Weights of a small GPT-style language model, trained from scratch on English Wikipedia: a variant of Adam for these matrices.
MLP neurons of a small language model. Each row is named by its layer, matrix (down: output weights) and neuron, and shows model dimensions 16-111. Each number is 128 + 32 x the weight over its row's rms, rounded and kept within 0 to 255. Numbers have three digits each.
Before each neuron's rows, "fires before" lists the tokens most often just after its 100 highest values on Wikipedia text that the model never trained on.

fires before: " (", " ", "er"
L5.down211:153125128137128090187064129175132177179091127146165125168086140147183156125107165110111127127125114192142079118124132207125127122113131154198087135113104073134164101132128155127179123149092147138080131099163123112157140113140200165161151088119149041143125158097165143064150167114165115117

fires before: " |", "|", ".", ":", "–"
L11.down515:154197146160082139081205137150098140126091058158062095164129083128159153108135113084085100156082142161139061105140133146146137091148129156142120129096155152128156135098095169102139125175024074129140169175125155108138087130154106133073146148128081168115163144107125133155151151150117109142

fires before: ",", ".", " in", " and", ".\n\n"
L13.down156:147063119159128135222153104081101185130191138159128124141123095157138094111110077121118154146151165111113153120125089148150107101181065110103103102170133170121142113088094149112159156158079157144077080151176134154112102142143116154143141131186141203142100134152140118154105139089164149175

fires before: " ", " the", "e"
L13.down433:129168144136083149140144179076114134146119106112119166134106097141105223131170150096134162149183072161097108091116137101098159110120136145121131161112137153100180059090089164188135149147075087093121250130092105103145117119172150128079181142168112146157099152048124100109203078141171121114

fires before: ",", ".", " and", ".\n\n", " |"
L12.down724:091080158155109096114202111104131158131134071125154146134153073174103126145091120151159112103131171123154147157053131140067088045129104085074083091116146091132090142136126138137119142175071156084139168085170167105121145150109122132147152128180156177150125206150096112106123168097123172171

fires before: "–", " |", ":", "}", ")", " ("
L9.down371:179124167104135142113177070124076138103107129192168086119153141086137147163111108128102167119094203152048133107150144166157188168123046158142156157164120115090149109172098112130159105184071123127128125176075155079178142149076108146143194116060107183135151124073166122167127162137082128141

fires before: " |", ":", "ong"
L11.down318:165067137120089152139130123104133116116194156140136167111167139166147172166197089145124105174101146095142130108131115115128129135084131204154092107129113134110132140151085154148134147125092127172171107187121135057085108136153145166101080129118134132098141120110125175119118086132177128143

fires before: " ", "anc", "ice", "ail", "er"
L5.down320:080177063089104074166157127147164088121144077150193212089080129120096124145066146127129154114153079108130147086162166183122138136090067061132183160112133147114145099083140174154132097126096154152144194080075132125095188158114183087161096128080154092131123118094134161124084167121158126130

fires before: " ", " in", " on", " January"
L4.down588:147098098116206048104104101094099132135144107130195091079098200127128154151117153098100120081086136135128124160142131148149129137113067161177086097145142164089163134111098148172116140105096126124127115159150119091151100145100153120062186147107099114111134128085163087115202156135153135176

fires before: " |", ".", "\n", "(s", ":"
L13.down126:104099152164073159159199133073128106121133138138118033083081109125110113137141103106116129185132163070183106163136110145109158092160150133147165110116150134087173179145218094150120154101113139189136129163173151141078122098122102096106138081113102160161144166100154149143121131121124108099

fires before: "-", "|", "6", "3"
L2.down204:115214131126190159155104147140136109167136073172091172127126108139148109133112117162150093150149145152117094129151169144127133159144130161118140111118156137107119132139128205100098146168140164102112000115124070148142125093156122147160115144141169093135131095123113137102144113142121104156

fires before: ",", ".", " and", " of", "ed", " to"
L13.down693:133155113132103114155097075126150178119138157109141135187098104115148114137126106124150085190145147178137153118142110179136115140136083101080188109090123067148101114162110130092146150136156099128099136153114165130073125160133111102125163141058118108086121131125119156131163123146076145088

fires before: "–", " |", ",", "\n", "s"
L12.down460:179102173177129141151209184155179139086116097108139148138120084141179144188168076109107142145163137086108111112101127086085146115119125084105110117134087097140105143117134146167141134109105122124121150116146152121081198149134110142097095136215105075143152219152138152088113126103191137159

fires before: ",", ".", " (", " in", " with"
L10.down443:123102162144127170110094128059150128066080192126032090100164127163144093135156059071125161157124113111100117057134167132150106143160185123170075091156110117128167082148136116095104130092122172114164210112087111091098162135135180195169125088079123210129087134114144149150170136155091084136

fires before: " to", " "
L13.down362:191141145132119153157083144137106142097096123163130155125119158134163172224114142105126105113183102071128211086157087113090148112123133205128106148134084152141174135165066122137139139080119092072105176101113145095142115184106069092134116183160164121143131132133087117138087146099177121159

fires before: " |", " (", "),", ")", ")\n", ","
L5.down658:169100174081129114078173116183161151139184106154089169104082093132128159133126097107088123074154110123088131127091126080056128129114059068134125139130102065173128129122158122119145123170089101178140082108110101121159127160104106148088126081158156084123075159176143096160133183121155145136

fires before: " (", " ", "-", " a"
L2.down302:158167125135177105205114105112149183149088114129178125105132148113117152159149159113074097125139162179154108153111116213136137124124089123165074126113125091134138165158138189149167125140124157180091037125194080125173104141121194125176088130092156051133114151120149112094138158086184129097

fires before: ",", " ", " |"
L13.down282:108149135135144100118104059134135199139137151117147108175162147148107119117106075163134100154128152098141126110105087162159112141105140132051112104125142135117113127139137186205112134127154068089110104139172143114102103108136161146079136155148125144171066170094143155124128144163138149134

fires before: "|", " ", "-", " |"
L2.down168:097097166119135124091106151193124112117070120122142091099119107112142176169112121160102183099084125135055119125117097150122168133119103175119163126159121157135160109075104085161184127159159097122110212101145098095166079127103115116111138114168182135130160158087127128132123158138104119135

fires before: ",", ".", "\n", " |", " (", ")\n"
L13.down446:169113113164152140083147150121200115120118162095115124108215058138143091150100106066125112160157123165114117142132116134139119144139109049101125146087163146130108139129113137167129154106141098110142226130099129106120092069144112146117122103150066124108147157235165116080143169136165083113

fires before: "==", "C", "The", "A", "In", "==="
L2.down528:126106118092127141072132170153160107123100106110148159118107160114173169133186196116117139100135159104137120123146152113101122140101156163128147123139107120108118072131066130176168129117108143125112255077091163142141182130122138185093114137157118079175157154135074126069151158150134150087

fires before: ".", ",", " in", " and", " of", ".\n\n"
L10.down462:058091158150091117143199115111126156072147155172126165163087142140128151124140116139139111132196120129130125126078148144087131132086116112111093162142097087217146103096151120119133130120131166071176147086159174125150103131145106128133144158093115131162138135081115103158129090124127166090

fires before: "s", ".", "ing"
L4.down460:125125126095098078092100122063131172087086127113143137136112094038100184144156105111108156156092135087179099137055167126142145179120131156163050091082110202198157131116111112101137116074139128144114111092155158094067082142155132126164127180188158138179102094092171133163119120093176130119

fires before: "==", "The", "In", "===", " ", "A"
L10.down257:126144103114136119144123119118120112125132116115136131119118136144128146142121130124125139133147115130130110108139117134117138129110114133163151143126127148118126113134116134114116133127145140125118255114122151120127117089151131140110132119097138106125118124132138147118116135142120141136

fires before: ",", " she", " ", " the", " to"
L13.down403:105127140173122112189148130176150195128147148061160128104072126119160122147118124160143106123158130116139155171139138079091216170091148117079115145087115142097089136192136172146190132098142096107086111058186090120134152162139088108092146176155115147132145129138085109107110149191140123093

fires before: "-", "The", "|", "=", "==", "==="
L4.down448:131140160129130110116152136120129123136189205100085141105095168164126156145143110085088093152114104117141113153086116110095140140089146087081103092049185166152115123086113109109161096197130110107137239085147187094129143133200125153108107151166137147154121137177139145160129200111108130097

fires before: "-", " ", " |"
L9.down113:138145110200125098123182168150111136109078155112182162181082158137157103157098157130063133170152085110166192147115111166074137114121117089123157156161116209119135140082101096118150122127029110160144176066104169160110156111154096127093123119115117107099128114098126192150145108128149139126

fires before: "==", "A", "In", "G", "W", "On"
L12.down89:158117140087150109108160090115139088149197147161060131126071112185098138163124065141091135100149112132126113152105120044155161113128124116156110134093128119123160161102160113123118094182165126096103255135168116137128140106136102116132125106081125120153095119143140131149125107146107100165

fires before: " ", " |", ",", " Sw"
L10.down183:109125150140148144093160071144099144146120141095127111047119155151144110096109110091107128186151077124149115117117144142131134118035149139101150116165122121150119106064128169163138123123106070156158220183141142051104083163198139126166141127120114134116145191080076130163089118161138144109

fires before: ",", ".", " and", " (", ".\n\n", ")"
L6.down729:132082147127089151133132112069138107090193122172109155187063162042112087154127084097110140140146113129085082093086141121088119148115112145094161164137104115159145129088134141074142138140149139111159095086144141106117151170115075122206144193079094143111136123131149144174112164119094109149

fires before: "5", "1", "6", "3", "0", "7"
L9.down574:171173130130138167150103132088121182114173124143081159223120168115090091060132097141137134168101175179171078136126098102149163120133146134082147070096159105143125122140162165147108139124095109135120082155133107088096070139187113090137026123139154107157192103118087093152111077163177108107

fires before: " ", " the", " L", " M", " North"
L13.down228:137139098089096124144128105126110119140125099110148143101148111138150154104140156101139134139082112147145142119138161115091091195097177167153132110158110102124093097132111196171150117075132134147126255137056083165165131138087136152127132125198133147139118135111104159082161117111132132088

fires before: "|", " |\n", " ", "|---|---|---|---"
L11.down261:109113093146117142067113119091118178145149117135159168140133137092161125112113173105120173184132121090129142123147154057121125112141157168136131112149151094180127165091127174162141107094085089178134198189135094178136105143122090148140078213170114065146190139157070147168162094139135131125

fires before: " ", " (", "er", " a", " career"
L2.down587:087124063138111081159116118120224090124127132097201101100167116106105111105146131140120115115098099128128195129164124165115091109093093172142104180140095100156098158124166127094154130159156159132121104134125121151177198167123155126135137193098115090141129136097128113093123063142144163128

fires before: " ", " (", "0"
L2.down224:091082095137183138121120049127135147105095161129183113095141123094124118140161202137108133120153132112119166133117157151133132085106115209105113134088076100088143080104122171131207105089134140149077057143154163132175139110175175135125076148153095124141120106105166105145175148134159112059

fires before: "0", "2", "6", "8", "1", "3"
L2.down285:133090080142118055162150067198106096145143062205151105085147115146145168157122164097140168175108092129130134101193168144081117147144148162137157131079130052139150097113170110124121147115109128149207052160089138097173125119152137136128125064151093098103141201096173070118163166074130106153

fires before: "==", "===", "In", "The", "A", "M"
L11.down471:144176163114147101093140166129078091121204110129107105142173102131120093186162084136121125115115120157093134141139112000150111124132127114145106119061171128102146122133144093092097145173096083086148237144163121081158148134140133111162119131134105135119082164119133120123140165168139120158

fires before: " |", " (", " is", " \"", "-", " was"
L13.down576:178119153162144123074184147110146124068119099155059091162137093054098117095126147099073143127117157153134146099114159083131151132169134123174116102153127086134087165124111114115138114140049129106152151102151109120120150151087074136159154140171147130118142134108127119129137151109166169116

fires before: "|", "The", "B", "A", "W"
L13.down635:117112132091143154101139166098094098111147141160102102138134133120136093174127099120121090127071157149133100151109125033131141106081147101142110135126143118148115174142174101139138157151086106083119184157143145122115102122129117126153144147086149141104116105164140119143171089164150106086

fires before: ",", ".", "a", "\n"
L12.down565:154113102169137121102078142052138177105179087096096105197142153168191055154114101100160068150117163044121143150146164118077142108170125084125106096112101083151159134110185116098081072120142112162096128182146129130107116158154118123157157106140136138179093165145122120153050134089134146177

fires before: " ", " the", "g", "though"
L11.down526:127167056049158145113133140084068168110113137138117158107166115069067106153097118131132131097094136179126074126116193177085110148164175186231134151077124170162106176121136111121115122082109093068141147158120142138174140127155096072111112145159101110119110093114122142136119158079110144118

fires before: "|", "==", "===", "-", "The", "===="
L5.down427:099162178118163120103136184184109063142228107125016134161097116127088157171135107140132108120158139177092121130121109078077141135122113078123173126117140107102171096112081127161110140148105142109130154155153065140151147103151093138120105127157107140175120142173082116181177146175151134104

fires before: "-", " of", ":"
L13.down252:130122160062109081205075122122080118138108165135142091160086133111123128204095147170080097156103103158134133136169120092156091129127134144126032121084187185133084104105129114125160142166099077159088190104155121089116142145127130109127172118138159194127145152161187088131151176115158163104

fires before: "-", "|", "A", "==="
L13.down460:120116160133124129107104168126096093127132128172107103133139105145141106138142163166109122157100152166122132130124118046159184108092151156107063121111144106111140148104117142133106144140061094066111084165162193138139127131117115087151100127114152092145137124161142116155203122191195115108

fires before: "|", " |", " |\n"
L11.down729:104191138154155208121150140156142120101153131169154171131136143134132138131132087137056145201183111114144146113148133102121083165086220140122087129109174133169110132114152199161090115178120109115100171130121089170135110111117097157140102189140101088088115121121105132136153125122153158142

fires before: " by", " in", " to", ".", " as", " on"
L9.down203:099079180113115125154108118069101124103178126165157105144153080121119095102098090142145160145174097105141097102172141116138099118150097121093096118033182121153149146164096137189167114172121132117135157097128145095119104221117121172152074166182155180125112133121120086109077191091101153203